config.yaml
n_layer: 12
d_model: 384
activation: "gelu"
norm: "layernorm"
norm_eps: 1e-05
positions: "learned"
qk_norm: false
init_std_o: 0.0
optimizer: "muon_variant"
lr: 0.0101
grad_clip: 1.0
warmup_steps: 200
decay_fraction: 0.612
decay_shape: "linear"
MLP neurons of a small language model. Each row is named by its layer, matrix (up: input weights; down: output weights) and neuron, and shows model dimensions 96-191. Each number is 200 + 40 x the weight over its row's rms, rounded and kept within 0 to 999.
Before each neuron's rows, "fires in" lists the words (lower case) most often at its 100 highest values on Wikipedia text that the model never trained on.

fires in: "of", "among", "replace"
L4.up566,173,176,272,212,183,190,95,249,170,235,187,246,186,233,193,179,242,216,222,249,231,284,230,195,207,194,202,297,160,235,170,220,256,212,218,223,199,246,193,231,166,270,216,216,281,184,147,200,209,158,220,173,230,203,216,132,150,205,178,165,217,199,183,176,187,232,218,237,141,222,124,218,209,166,206,215,158,129,225,201,259,187,230,105,115,185,220,132,187,220,219,123,248,210,182,276
L4.down566,239,219,183,190,115,231,252,215,121,199,237,207,211,193,280,218,176,209,217,261,240,266,227,172,135,196,232,221,151,200,229,205,240,267,176,195,182,212,225,255,128,236,109,155,194,154,219,238,177,276,226,192,166,238,244,226,196,185,276,213,240,176,261,202,200,213,129,220,254,204,230,167,234,194,286,170,149,195,222,141,212,211,124,245,201,210,259,192,250,226,162,163,158,293,206,237

fires in: "of", "several", "many", "two"
L4.up798,197,213,178,167,183,209,229,215,150,163,148,250,257,166,116,253,244,205,275,182,199,95,265,191,280,250,290,240,237,193,232,205,215,145,139,173,194,181,255,161,159,138,181,138,260,295,186,131,203,265,214,169,163,256,181,136,239,196,162,186,136,266,127,239,195,218,185,146,166,213,171,210,240,261,228,170,230,261,194,222,212,174,147,200,214,197,217,163,234,174,248,257,165,151,206,188
L4.down798,143,168,204,184,221,177,184,274,162,266,122,238,218,172,222,229,106,199,240,219,201,231,190,249,116,230,255,230,138,268,197,244,217,195,194,112,245,192,247,219,174,188,208,219,225,248,197,242,142,276,175,127,215,223,152,222,252,245,198,90,182,230,167,222,265,248,227,213,231,219,152,198,230,178,257,178,202,210,223,205,277,132,213,219,154,179,250,230,196,217,134,167,186,223,269,173

fires in: "that", "which", "who", "the", "he"
L4.up209,191,201,205,175,209,253,241,242,266,197,198,183,195,215,219,217,184,232,175,221,236,214,203,237,249,184,141,219,131,209,135,207,124,204,169,154,242,159,183,223,253,154,198,200,199,166,165,180,194,278,200,142,215,216,242,205,126,236,313,216,217,190,208,202,115,216,212,238,203,194,216,164,192,223,317,145,269,187,142,280,181,149,150,137,178,213,178,131,189,148,180,205,234,219,118,131
L4.down209,186,236,166,138,191,122,204,208,213,247,237,199,170,258,213,192,183,136,160,111,247,244,161,190,287,242,200,190,220,221,212,220,163,222,194,221,185,172,165,173,203,223,240,249,171,233,193,189,205,219,254,252,239,189,271,178,197,229,175,192,145,240,265,203,97,236,168,208,234,227,231,189,176,213,261,247,199,184,222,295,268,211,247,241,166,228,188,212,220,120,185,207,192,220,226,230

fires in: "the", "an", "both", "one", "their", "a"
L6.up1401,189,176,142,144,200,184,214,186,216,198,231,261,195,183,215,209,230,254,110,188,236,192,197,182,243,311,223,149,249,161,257,208,187,176,142,178,213,190,204,214,206,236,192,234,319,179,248,127,218,205,241,163,161,214,166,184,183,242,273,182,198,197,161,230,158,214,233,189,244,176,253,247,212,215,171,236,116,205,184,200,149,211,195,162,145,224,245,170,205,247,213,225,251,190,165,170
L6.down1401,237,201,176,314,167,191,262,177,200,145,158,181,196,193,149,226,199,178,247,201,170,189,216,208,193,136,210,185,205,185,220,169,159,188,209,194,214,189,183,301,239,235,138,263,139,216,210,272,174,222,197,218,118,203,203,191,240,176,183,225,288,229,185,221,190,179,104,231,184,210,175,162,224,149,196,192,155,187,165,224,241,131,346,213,203,211,223,263,209,223,248,258,187,202,200,242

fires in: "the", "each", "one", "as", "lord"
L8.up729,227,189,171,203,237,164,248,233,179,166,170,284,221,195,231,202,217,241,219,217,158,120,290,213,201,223,248,183,205,171,200,266,303,173,208,215,263,201,136,289,200,180,181,198,221,212,156,146,198,221,152,202,63,223,178,299,194,277,160,165,184,234,206,166,215,218,200,226,265,210,156,246,142,228,190,277,290,219,192,217,162,111,253,251,252,207,212,226,138,220,249,257,211,209,222,200
L8.down729,192,228,226,257,216,220,132,173,192,204,181,176,205,204,236,188,221,149,226,183,281,213,214,157,239,173,213,220,201,229,192,222,184,237,170,155,174,220,184,182,174,264,265,279,145,229,132,263,224,227,260,255,177,215,179,166,264,223,220,137,208,186,224,188,167,190,191,219,236,269,199,159,179,143,196,199,160,159,236,202,227,165,251,233,148,177,189,194,165,191,190,249,241,243,198,247

fires in: "or", "and", "even", "while", "they"
L4.up1503,193,246,266,236,219,159,214,230,221,134,239,216,191,141,191,202,191,135,177,246,282,208,208,192,234,197,161,155,304,222,204,178,183,248,201,193,134,206,164,155,232,210,189,213,147,165,227,176,184,163,180,237,177,145,173,133,267,247,211,165,212,186,225,197,217,233,184,205,184,122,254,216,197,269,160,223,239,240,209,275,219,138,268,183,193,204,198,132,222,149,112,262,188,151,128,171
L4.down1503,258,243,218,233,181,180,167,185,174,129,115,201,127,139,269,173,254,166,235,166,174,141,228,150,177,169,164,236,235,264,205,244,228,211,189,188,192,123,169,210,179,280,205,226,203,267,154,163,177,180,192,219,165,266,214,181,271,200,285,225,206,279,148,169,178,202,130,211,238,196,208,198,135,136,202,181,183,237,195,177,220,248,133,213,191,225,205,237,239,167,175,218,231,208,141,181

fires in: "of", "various", "into", "several", "a"
L4.up137,224,170,232,187,187,164,204,209,160,164,167,135,223,204,194,241,260,188,228,258,174,166,262,251,226,233,215,256,246,191,254,237,186,195,233,185,205,239,183,177,164,176,233,210,265,234,225,158,198,241,221,175,191,194,201,254,173,141,204,159,155,256,174,165,265,215,235,208,144,211,215,241,179,145,139,199,213,180,166,231,195,192,231,255,134,184,188,196,187,187,244,158,164,210,207,181
L4.down137,156,145,250,194,167,126,198,190,183,225,256,228,180,222,208,209,92,204,279,154,149,192,190,197,154,227,237,100,226,165,213,179,158,259,159,213,218,165,223,259,222,213,192,206,151,222,168,189,196,227,153,245,269,221,223,147,145,193,181,221,217,186,191,230,199,279,200,149,164,161,178,162,166,161,244,250,197,264,200,159,245,162,234,138,171,196,173,291,143,227,213,268,180,250,218,206

fires in: "of", "is", "was", "as", "are"
L8.up537,175,285,224,190,175,228,202,208,152,176,193,186,174,232,185,177,255,182,309,157,132,236,242,210,168,216,230,97,205,179,179,188,284,176,157,164,194,185,217,263,204,202,158,144,168,228,175,256,208,258,166,265,202,244,155,174,239,149,262,206,163,208,135,188,225,214,256,194,111,216,191,142,181,261,189,282,214,222,185,220,107,170,217,190,181,124,276,211,206,197,266,205,242,182,207,221
L8.down537,187,139,192,159,196,166,196,250,166,147,162,158,222,184,107,211,228,238,265,133,180,168,263,148,214,236,135,307,249,226,211,200,229,185,197,155,195,186,204,193,60,219,232,275,157,145,235,160,170,209,185,189,232,176,216,304,262,179,173,205,212,195,191,238,234,195,202,254,169,221,277,259,261,154,225,153,226,188,183,227,165,197,188,238,162,102,285,220,197,231,206,220,222,175,238,193

fires in: "an", "a", "year", "months", "years", "agra"
L4.up369,200,187,217,155,257,201,249,134,243,173,246,196,141,195,222,185,203,180,225,199,137,108,192,128,192,209,140,203,225,258,244,149,183,198,293,155,153,131,126,224,281,285,180,353,194,194,263,124,214,244,174,226,150,196,224,258,173,209,192,184,241,171,176,115,150,184,182,260,184,129,238,212,271,137,153,159,167,193,214,237,206,151,216,221,103,207,254,227,224,217,156,223,168,191,136,205
L4.down369,197,94,248,233,128,138,203,184,215,207,208,182,158,232,118,162,215,141,164,209,273,180,170,293,229,166,236,231,148,229,219,238,180,149,245,153,169,189,193,290,145,82,166,212,197,168,192,215,235,189,222,241,211,224,183,164,242,261,241,137,146,246,156,271,203,278,205,155,179,210,144,203,190,196,202,255,214,188,184,202,248,163,204,173,209,181,142,167,240,230,196,122,149,271,186,258

fires in: "to", "the", "and", "in", "although"
L4.up1023,277,207,221,198,230,283,216,213,172,176,202,218,167,174,200,206,275,227,207,209,241,223,258,227,276,210,203,159,253,248,192,250,139,158,198,202,184,204,208,228,186,236,198,251,136,286,222,230,232,248,238,209,171,238,215,189,224,196,177,208,172,226,215,192,140,244,178,209,219,134,115,218,189,108,231,195,214,221,210,143,244,203,203,198,203,292,164,167,232,135,216,189,132,209,206,174
L4.down1023,173,203,208,232,180,223,141,194,212,212,206,202,212,251,153,123,221,169,165,142,121,145,256,249,130,191,198,217,214,153,176,152,288,202,193,178,208,221,194,190,222,209,219,163,262,113,226,234,182,210,181,251,185,251,177,208,160,209,168,192,270,166,185,211,284,180,225,202,196,176,168,182,288,232,191,199,150,176,228,203,146,177,263,203,201,134,205,259,104,260,166,217,173,178,265,262

fires in: "as", "when", "and", "where", "by", "that"
L4.up731,150,190,206,209,191,192,205,162,181,135,311,174,249,247,156,254,169,247,258,181,216,226,191,248,235,200,265,167,198,196,139,185,160,156,237,155,130,227,233,245,209,148,244,140,241,174,218,260,147,140,177,238,213,168,237,179,220,153,257,200,206,212,122,202,222,153,190,258,254,222,250,225,213,201,157,213,219,247,233,186,206,264,184,259,227,192,214,117,178,142,177,177,249,170,127,202
L4.down731,243,207,186,182,205,153,212,265,211,161,147,222,148,117,258,138,290,176,113,186,166,125,171,193,160,178,202,137,216,253,297,229,186,235,197,246,200,220,195,269,176,223,186,197,157,214,147,213,251,197,136,182,165,260,212,148,190,284,239,205,171,235,204,186,183,204,132,207,232,193,136,165,156,165,219,194,201,220,166,190,251,181,209,234,159,224,205,255,181,220,203,187,239,204,223,177

fires in: "of", "at", "to", "by"
L5.up647,186,197,151,217,174,182,217,180,170,174,195,216,178,266,196,204,186,216,203,217,188,247,227,186,231,217,142,182,156,238,218,193,202,124,188,181,203,202,168,159,183,167,210,265,189,266,114,186,250,174,171,194,190,188,213,57,237,268,195,198,302,216,214,183,139,242,228,242,281,187,159,237,182,154,137,146,217,161,172,183,182,202,163,174,201,136,219,151,210,116,229,227,221,228,210,159
L5.down647,239,225,184,233,141,189,238,234,220,237,227,219,190,268,228,146,238,275,217,241,258,208,193,234,193,209,215,193,194,218,202,243,186,187,188,208,135,143,181,223,219,214,193,183,173,235,233,231,223,163,186,198,200,198,225,190,117,204,192,261,163,206,231,175,272,176,236,209,184,163,205,186,148,232,89,277,192,205,205,146,138,203,192,234,151,165,218,247,156,213,173,220,189,211,221,232

fires in: "one", "some", "many", "an", "someone", "any"
L6.up717,169,164,172,255,189,263,218,177,240,171,235,271,201,196,153,232,169,252,178,211,228,190,187,195,229,241,203,148,207,178,269,117,222,183,180,194,251,222,238,217,195,251,244,204,257,232,163,175,262,215,203,241,187,224,280,174,144,224,134,188,216,196,113,208,186,163,220,180,190,199,182,253,211,184,235,259,199,186,191,228,111,251,193,187,234,260,177,174,194,189,252,225,244,180,205,155
L6.down717,215,183,210,211,149,201,159,143,270,207,208,224,251,133,241,213,209,195,132,260,248,128,249,247,185,183,202,197,204,149,125,156,210,195,188,141,282,121,89,206,183,146,196,259,257,193,157,167,229,147,185,204,206,263,202,272,238,146,190,135,245,216,140,186,199,184,226,235,157,219,215,193,265,98,230,256,129,175,187,251,223,218,168,260,217,217,223,166,197,196,173,221,199,236,195,232

fires in: "the", "is", "he", "a", "they", "of"
L4.up54,177,221,169,178,136,228,250,230,114,282,202,273,128,205,249,224,198,196,246,248,180,181,264,243,288,241,180,168,192,205,216,180,157,256,192,224,196,214,235,226,210,252,194,213,103,171,244,151,245,229,289,162,217,205,208,194,235,143,293,245,141,180,250,209,209,230,257,160,196,205,156,166,187,116,238,189,179,163,216,176,186,196,205,167,201,170,258,153,286,146,142,170,184,227,254,219
L4.down54,257,119,213,247,210,161,213,238,174,195,152,185,177,147,242,213,205,228,212,201,217,117,181,213,218,162,219,267,177,146,182,250,198,151,222,234,185,235,207,155,188,153,209,185,189,195,259,179,185,197,253,269,154,161,244,218,251,171,143,272,201,191,190,216,309,232,140,198,230,178,135,180,178,217,183,194,182,246,172,184,273,196,278,176,198,152,144,205,183,156,160,262,225,154,273,262

fires in: "which", "that", "it", "he", "also", "they"
L4.up1470,187,192,157,255,194,208,296,196,206,233,169,193,197,249,185,196,267,192,187,234,132,211,157,234,212,221,240,201,235,190,74,131,204,193,234,215,202,155,221,179,171,162,139,200,157,179,199,245,210,175,180,173,107,87,208,163,181,190,160,185,211,211,168,232,208,216,195,195,182,235,182,187,210,172,215,125,201,220,191,205,163,188,148,199,266,214,218,177,195,179,210,193,231,204,189,136
L4.down1470,225,194,144,176,247,121,143,203,140,270,183,242,145,128,191,151,176,201,189,181,192,183,208,212,245,184,200,190,193,209,241,231,249,156,200,92,227,266,287,331,230,204,209,208,212,165,158,166,231,244,243,187,227,169,187,169,200,212,182,226,130,188,247,218,247,207,207,212,180,139,215,212,217,210,252,263,209,219,213,154,200,185,269,219,133,176,227,294,271,157,227,254,133,223,265,269

fires in: "and", "of", "his"
L6.up1493,212,150,230,230,236,230,189,261,236,213,289,202,187,199,250,232,180,179,268,166,209,173,241,252,190,229,232,134,202,191,178,262,184,226,140,208,261,210,247,165,199,125,213,125,215,109,202,237,165,247,262,208,278,218,233,179,232,176,141,151,219,194,188,198,193,233,206,170,197,281,267,230,224,145,170,184,189,233,256,206,149,228,167,120,149,150,277,176,128,228,200,276,193,190,205,228
L6.down1493,186,285,161,130,135,224,181,145,217,198,175,125,242,224,216,220,209,184,246,195,203,138,259,186,182,164,240,229,132,140,178,219,188,144,200,197,213,194,194,213,169,196,150,216,224,239,203,200,205,149,218,172,205,145,188,242,203,188,189,203,251,237,200,277,203,144,235,194,195,176,273,209,156,206,246,138,236,224,172,257,259,208,222,216,195,187,182,131,135,233,188,213,135,187,254,200

fires in: "and", "to", "into", "until", "by"
L4.up1040,217,253,206,174,213,193,192,143,239,196,192,185,199,275,193,188,171,204,206,149,157,277,147,242,188,208,255,192,215,179,183,157,203,205,196,211,206,210,174,146,124,224,186,202,187,215,265,192,236,182,140,138,222,190,247,218,269,156,204,243,236,149,233,198,238,181,278,207,247,279,195,244,198,173,180,187,187,230,164,208,265,177,224,197,223,274,193,106,240,156,205,242,204,195,230,186
L4.down1040,198,105,205,228,192,251,158,229,167,271,156,194,267,144,185,246,241,192,174,236,199,184,244,190,178,165,284,132,184,216,239,155,213,156,206,256,222,200,188,175,268,175,232,275,170,236,206,113,206,123,240,224,128,179,233,183,142,190,155,213,169,151,211,207,345,195,238,196,147,152,128,204,177,229,217,197,159,154,214,167,119,240,236,177,171,146,229,186,162,224,264,161,215,201,253,180

fires in: "no", "one", "2", "two", "white"
L8.up840,147,255,233,237,239,226,285,243,238,176,169,195,192,270,147,239,251,296,221,190,177,143,235,237,260,224,203,181,193,185,218,216,220,49,130,152,224,258,117,251,254,240,204,150,168,155,124,242,144,234,208,215,223,242,193,168,206,180,191,215,189,224,149,206,258,213,145,213,234,150,138,197,217,183,188,137,186,213,199,269,181,242,161,236,175,185,168,179,196,208,204,154,186,203,212,115
L8.down840,271,121,225,176,226,205,262,151,177,269,194,184,198,205,198,153,165,212,190,219,220,165,222,186,211,249,247,233,253,152,192,173,178,155,248,193,152,253,236,276,211,232,202,219,212,242,182,129,225,115,242,206,261,128,188,182,151,180,87,259,240,284,138,232,130,234,120,275,169,165,177,165,152,217,180,275,241,148,190,187,228,182,233,273,180,189,213,211,153,150,227,144,214,240,252,248

fires in: "of", "100", "many", "the", "40"
L4.up1160,168,190,147,255,174,248,178,255,139,172,137,233,253,156,205,233,189,216,226,224,183,149,270,242,239,191,155,268,164,234,166,189,174,178,188,183,257,180,209,185,155,218,257,174,233,221,210,271,180,251,184,158,121,254,182,187,203,229,182,171,147,159,152,187,164,219,252,150,157,252,292,207,249,186,245,216,189,196,166,276,165,190,149,236,102,236,195,198,248,201,111,211,181,155,129,206
L4.down1160,224,296,232,152,188,137,237,228,186,230,241,174,187,165,211,167,172,189,189,240,118,157,264,192,161,203,221,294,203,179,215,252,147,207,220,94,258,138,227,252,112,157,157,263,206,212,213,191,138,302,255,222,201,253,200,291,226,233,156,168,168,175,168,220,241,238,157,164,166,230,169,181,213,170,237,168,105,226,203,184,264,139,144,237,167,211,210,236,255,212,214,207,180,217,212,209

fires in: "to", "began", "of", "when", "by", "be"
L6.up127,234,161,195,223,213,154,171,250,228,259,144,220,191,131,137,184,171,173,151,131,196,234,210,242,234,233,240,232,242,202,178,167,217,153,162,291,261,207,191,267,159,263,251,195,168,253,221,126,208,163,108,206,184,150,191,173,271,209,195,203,181,214,197,170,223,209,265,230,127,135,167,155,231,190,234,161,150,219,216,310,203,247,234,242,266,172,188,155,181,205,255,244,160,186,184,216
L6.down127,189,196,182,248,209,221,223,251,151,242,186,225,181,247,190,122,231,209,214,230,231,178,196,155,168,190,186,174,202,205,223,107,286,144,169,249,125,238,173,210,175,222,239,225,129,222,196,129,162,234,161,285,164,198,130,245,272,220,265,222,224,182,264,201,245,212,229,209,170,172,230,181,164,277,173,143,172,211,207,232,197,238,219,256,214,148,223,212,81,202,169,235,241,176,163,156

fires in: "and", "the", "of", "a", "de", "my"
L6.up529,188,228,203,210,217,214,152,208,191,261,106,149,239,189,161,152,161,186,291,142,178,223,216,181,225,168,121,206,241,167,187,216,249,153,110,177,270,167,239,199,249,206,283,262,227,201,202,151,210,258,186,182,156,231,144,230,240,168,124,248,183,240,129,270,244,198,225,245,160,248,178,193,191,129,232,206,169,194,175,181,242,218,209,165,194,140,235,212,197,160,237,284,203,184,163,197
L6.down529,314,242,130,177,279,218,146,199,191,164,288,217,241,193,237,204,205,223,238,226,264,142,217,221,227,262,143,187,134,148,210,228,155,168,224,157,196,208,150,255,225,199,220,210,248,199,239,187,175,213,202,171,233,220,218,223,219,272,219,217,242,193,194,186,205,206,276,193,226,214,190,209,185,185,192,172,252,188,259,195,243,158,124,198,172,211,212,187,206,208,176,187,201,228,158,197

fires in: "which", "that", "or", "and"
L4.up962,238,181,163,190,153,157,192,235,286,134,191,218,248,110,242,186,279,215,156,242,202,207,202,182,180,176,164,150,226,232,169,171,132,183,134,176,231,220,147,190,198,130,274,169,125,181,143,155,199,264,238,202,189,143,199,157,175,154,235,248,225,101,244,243,193,205,214,247,224,165,265,195,133,220,247,208,304,228,174,260,181,153,213,217,138,214,195,231,185,206,166,190,270,245,145,169
L4.down962,239,197,216,151,214,165,224,155,170,139,252,177,177,193,157,166,145,200,176,227,262,204,191,179,230,167,169,153,200,167,176,189,243,176,212,186,189,230,245,237,202,184,172,269,172,197,116,254,211,243,245,134,242,206,154,160,198,282,159,252,217,235,204,231,139,232,140,138,295,198,232,236,145,161,206,290,219,219,148,174,183,165,149,182,245,300,182,282,209,230,183,205,167,216,217,169

fires in: "which", "that", "were", "s", "and"
L5.up458,207,183,170,198,206,228,199,212,120,203,155,207,188,170,256,219,194,196,224,235,190,141,232,237,213,269,193,111,218,134,234,217,205,202,236,226,235,178,188,177,194,168,190,196,253,228,202,138,250,237,147,202,159,189,220,141,214,241,247,260,125,168,228,256,214,147,289,213,194,187,209,198,180,160,263,242,249,186,163,175,189,165,272,256,146,154,238,228,199,202,167,234,268,208,189,231
L5.down458,196,197,226,232,230,227,217,199,215,187,221,271,275,189,168,218,174,238,152,172,201,191,198,276,212,151,175,189,210,245,244,248,122,195,176,124,184,208,227,333,202,188,98,249,149,141,230,214,163,190,202,185,253,213,154,181,209,272,183,205,289,234,165,197,226,204,120,204,237,226,196,209,113,227,161,189,206,226,202,136,178,238,283,143,197,224,223,251,235,232,193,248,118,191,265,143

fires in: "the", "of", "most", "best", "biggest"
L4.up1223,219,153,263,250,192,325,144,157,158,263,180,184,267,193,151,220,189,147,200,193,173,196,207,241,264,176,250,222,215,191,159,100,238,203,167,133,248,204,138,171,189,129,116,233,228,213,198,197,190,206,288,208,154,171,154,272,254,269,283,186,171,226,217,251,147,227,255,201,235,219,166,221,180,167,233,161,147,174,129,167,133,214,204,160,143,219,132,224,170,208,269,226,184,235,171,244
L4.down1223,281,209,211,144,204,245,222,203,245,249,151,211,151,153,197,209,181,245,211,114,201,214,181,234,221,135,160,163,216,198,156,217,220,212,189,208,222,200,258,243,150,211,177,211,232,264,201,193,214,183,209,147,209,218,240,189,276,256,174,160,138,218,210,239,222,233,235,269,301,229,114,249,197,132,230,153,189,137,177,178,155,113,248,135,174,221,151,171,214,214,221,60,154,256,184,260

fires in: "to", "in", "at", "from", "by", "for"
L8.up689,145,154,174,237,228,224,185,139,214,205,211,261,252,178,108,227,210,209,237,298,195,159,190,188,176,197,116,221,205,182,196,176,174,216,168,257,218,222,200,262,238,228,193,207,239,239,150,269,169,160,180,185,142,205,268,179,152,205,147,154,218,167,188,195,212,293,246,154,171,195,142,204,169,177,131,155,189,197,234,216,273,162,243,139,294,161,242,192,146,199,228,164,199,251,164,168
L8.down689,229,203,196,208,246,163,212,213,252,230,334,222,189,216,273,209,219,243,200,196,216,215,232,135,223,166,159,189,176,223,197,168,139,211,146,232,192,133,151,240,225,196,202,200,173,205,245,195,157,181,231,162,200,153,163,131,187,226,214,229,169,236,195,215,291,185,204,225,149,225,244,155,220,178,185,255,215,212,252,206,167,230,218,178,205,214,186,211,218,176,176,182,165,294,200,220

fires in: "or", "and", "for", "than", "orca"
L5.up528,196,190,172,213,226,145,192,229,142,142,200,235,178,191,143,136,206,141,169,185,258,292,202,190,194,189,164,183,229,244,170,225,184,190,148,224,159,204,242,202,264,310,218,219,150,191,187,187,230,171,153,219,193,157,231,121,234,147,213,211,194,193,174,195,216,227,216,170,210,190,258,213,201,190,160,202,252,206,215,215,144,214,175,156,205,143,194,164,136,182,182,190,182,298,159,158
L5.down528,187,211,218,260,169,227,228,190,245,227,245,196,208,251,257,241,202,174,180,206,214,193,205,244,177,176,233,188,233,254,150,238,271,245,228,263,173,99,204,218,257,231,192,211,96,228,243,125,124,173,275,235,263,196,209,196,242,165,202,216,243,223,214,185,207,211,186,279,134,154,212,210,176,230,226,162,177,191,170,262,241,169,182,221,218,141,167,263,141,134,194,220,150,252,209,248

fires in: "with", "of", "in", "use", "to"
L5.up696,249,198,193,195,199,210,189,202,118,247,195,198,218,167,221,144,232,197,233,267,124,222,254,198,183,235,289,174,168,166,178,224,216,322,278,253,161,236,182,198,149,151,243,209,173,151,136,253,238,170,191,177,114,166,234,209,171,203,141,215,195,299,263,169,214,188,191,199,209,187,206,258,233,242,178,250,167,196,236,195,250,182,210,177,199,180,249,211,191,158,199,224,218,128,283,263
L5.down696,203,232,188,103,203,221,192,130,240,214,237,215,159,248,238,203,250,179,224,212,175,183,179,228,221,172,218,204,130,175,209,241,173,161,285,152,199,162,243,206,183,153,114,180,227,229,230,245,223,195,241,144,226,240,214,234,176,301,208,224,209,193,156,185,233,200,148,221,178,180,162,249,220,148,264,209,164,145,137,255,149,201,205,166,260,223,150,205,188,207,136,164,147,246,235,185

fires in: "as", "until", "the"
L8.up133,161,243,164,214,235,188,237,221,158,161,222,205,117,87,176,211,266,245,240,274,224,169,213,254,257,300,251,197,248,153,241,131,203,176,287,212,189,149,252,224,222,188,182,184,200,173,204,194,179,258,162,159,174,162,163,157,196,138,196,211,140,123,192,207,178,175,218,256,251,199,176,189,217,183,211,228,190,208,149,184,154,144,290,162,193,196,236,244,250,200,196,177,228,149,237,147
L8.down133,237,158,181,212,110,186,196,142,149,223,151,216,184,229,207,159,232,183,170,145,238,176,191,198,189,181,176,180,211,154,225,159,131,108,140,166,226,171,180,256,225,228,131,208,124,159,253,217,173,198,282,193,196,243,255,160,264,238,176,268,231,261,216,284,190,164,132,180,136,179,150,166,217,135,174,180,180,238,181,255,201,172,330,165,204,227,234,215,191,198,186,273,216,222,207,177

fires in: "and", "which", "who", "that", "but"
L5.up1117,199,180,279,68,148,170,207,164,223,265,224,256,228,161,218,176,245,208,177,220,199,182,249,133,207,177,203,208,203,187,258,204,175,225,241,191,166,156,207,225,196,208,200,139,182,188,154,140,204,117,158,143,239,185,194,145,184,205,252,216,198,198,162,267,213,209,235,154,188,157,202,202,119,168,219,238,229,212,258,183,207,165,234,142,204,220,235,235,178,215,197,249,194,128,174,163
L5.down1117,198,247,211,202,215,186,162,245,153,267,183,261,190,236,209,194,220,239,201,194,155,298,149,225,120,260,96,197,147,182,163,287,229,218,224,216,179,280,220,223,228,204,153,151,237,218,244,158,214,210,231,190,176,258,264,213,185,261,232,232,274,232,184,195,211,143,152,209,264,199,216,256,155,177,212,182,249,224,214,191,223,200,137,137,241,207,226,229,256,171,220,118,211,132,230,125

fires in: "of", "for", "and", "natural"
L6.up910,239,215,133,189,202,187,236,210,268,276,256,224,182,136,190,92,185,301,205,162,194,157,241,180,246,215,201,216,166,181,194,171,212,58,158,167,125,149,219,219,224,109,215,197,238,197,210,193,172,221,173,185,169,197,112,163,190,161,238,234,208,209,262,239,217,208,189,245,204,210,188,200,195,234,202,215,210,166,211,180,282,211,246,202,245,241,201,257,242,276,200,230,217,141,235,236
L6.down910,236,234,161,129,212,188,159,201,209,194,156,284,172,230,185,180,162,162,177,234,169,228,152,211,230,184,182,191,163,140,185,220,224,187,196,209,200,193,222,204,242,184,325,184,313,208,241,265,207,201,229,222,183,223,166,215,197,226,195,161,186,178,302,233,113,209,219,232,210,190,235,122,220,234,240,230,278,175,195,114,269,214,64,148,219,205,252,180,187,189,179,190,185,151,294,201

fires in: "of", "that"
L4.up1224,199,173,174,186,233,182,158,116,188,249,210,213,182,249,201,242,217,200,238,268,141,240,256,195,164,205,200,242,159,208,191,177,193,224,178,145,177,300,171,269,202,208,260,121,163,176,193,308,243,159,225,149,151,193,152,116,205,189,223,128,252,208,210,205,188,173,228,155,208,181,236,209,220,181,236,156,214,193,221,191,250,206,273,150,162,161,219,132,114,168,262,190,239,193,184,176
L4.down1224,235,198,189,197,187,275,218,214,168,243,162,253,174,207,253,175,213,196,225,259,205,182,205,141,200,194,258,199,223,246,223,250,125,194,166,213,267,191,222,196,166,219,128,219,191,189,117,239,256,210,216,197,195,165,198,123,215,298,244,153,213,229,204,182,219,203,170,265,190,225,256,215,163,188,212,165,214,198,156,174,210,227,160,185,205,211,168,208,315,204,231,193,146,254,110,174

fires in: "the", "s", "biggest", "3rd", "2nd"
L8.up1229,226,234,207,208,263,174,157,222,159,310,202,149,238,119,234,240,203,163,206,136,223,208,134,232,198,239,188,197,166,195,187,205,186,215,186,202,220,177,211,203,151,163,181,215,239,177,225,145,181,241,290,224,229,217,138,208,212,226,172,184,211,199,269,175,137,200,214,206,213,210,144,167,153,115,192,258,163,141,201,160,193,224,216,126,156,298,177,129,141,159,212,155,162,207,207,233
L8.down1229,282,200,185,154,194,223,179,136,197,152,171,155,195,286,219,157,141,183,249,168,257,214,177,262,144,221,178,215,181,214,282,184,180,232,173,192,128,298,240,156,206,165,150,114,190,210,182,203,226,299,235,226,164,183,190,176,231,264,284,197,145,203,278,255,175,216,150,183,179,170,236,167,231,152,233,164,207,204,263,187,196,150,223,205,142,207,236,211,207,183,250,202,167,177,140,294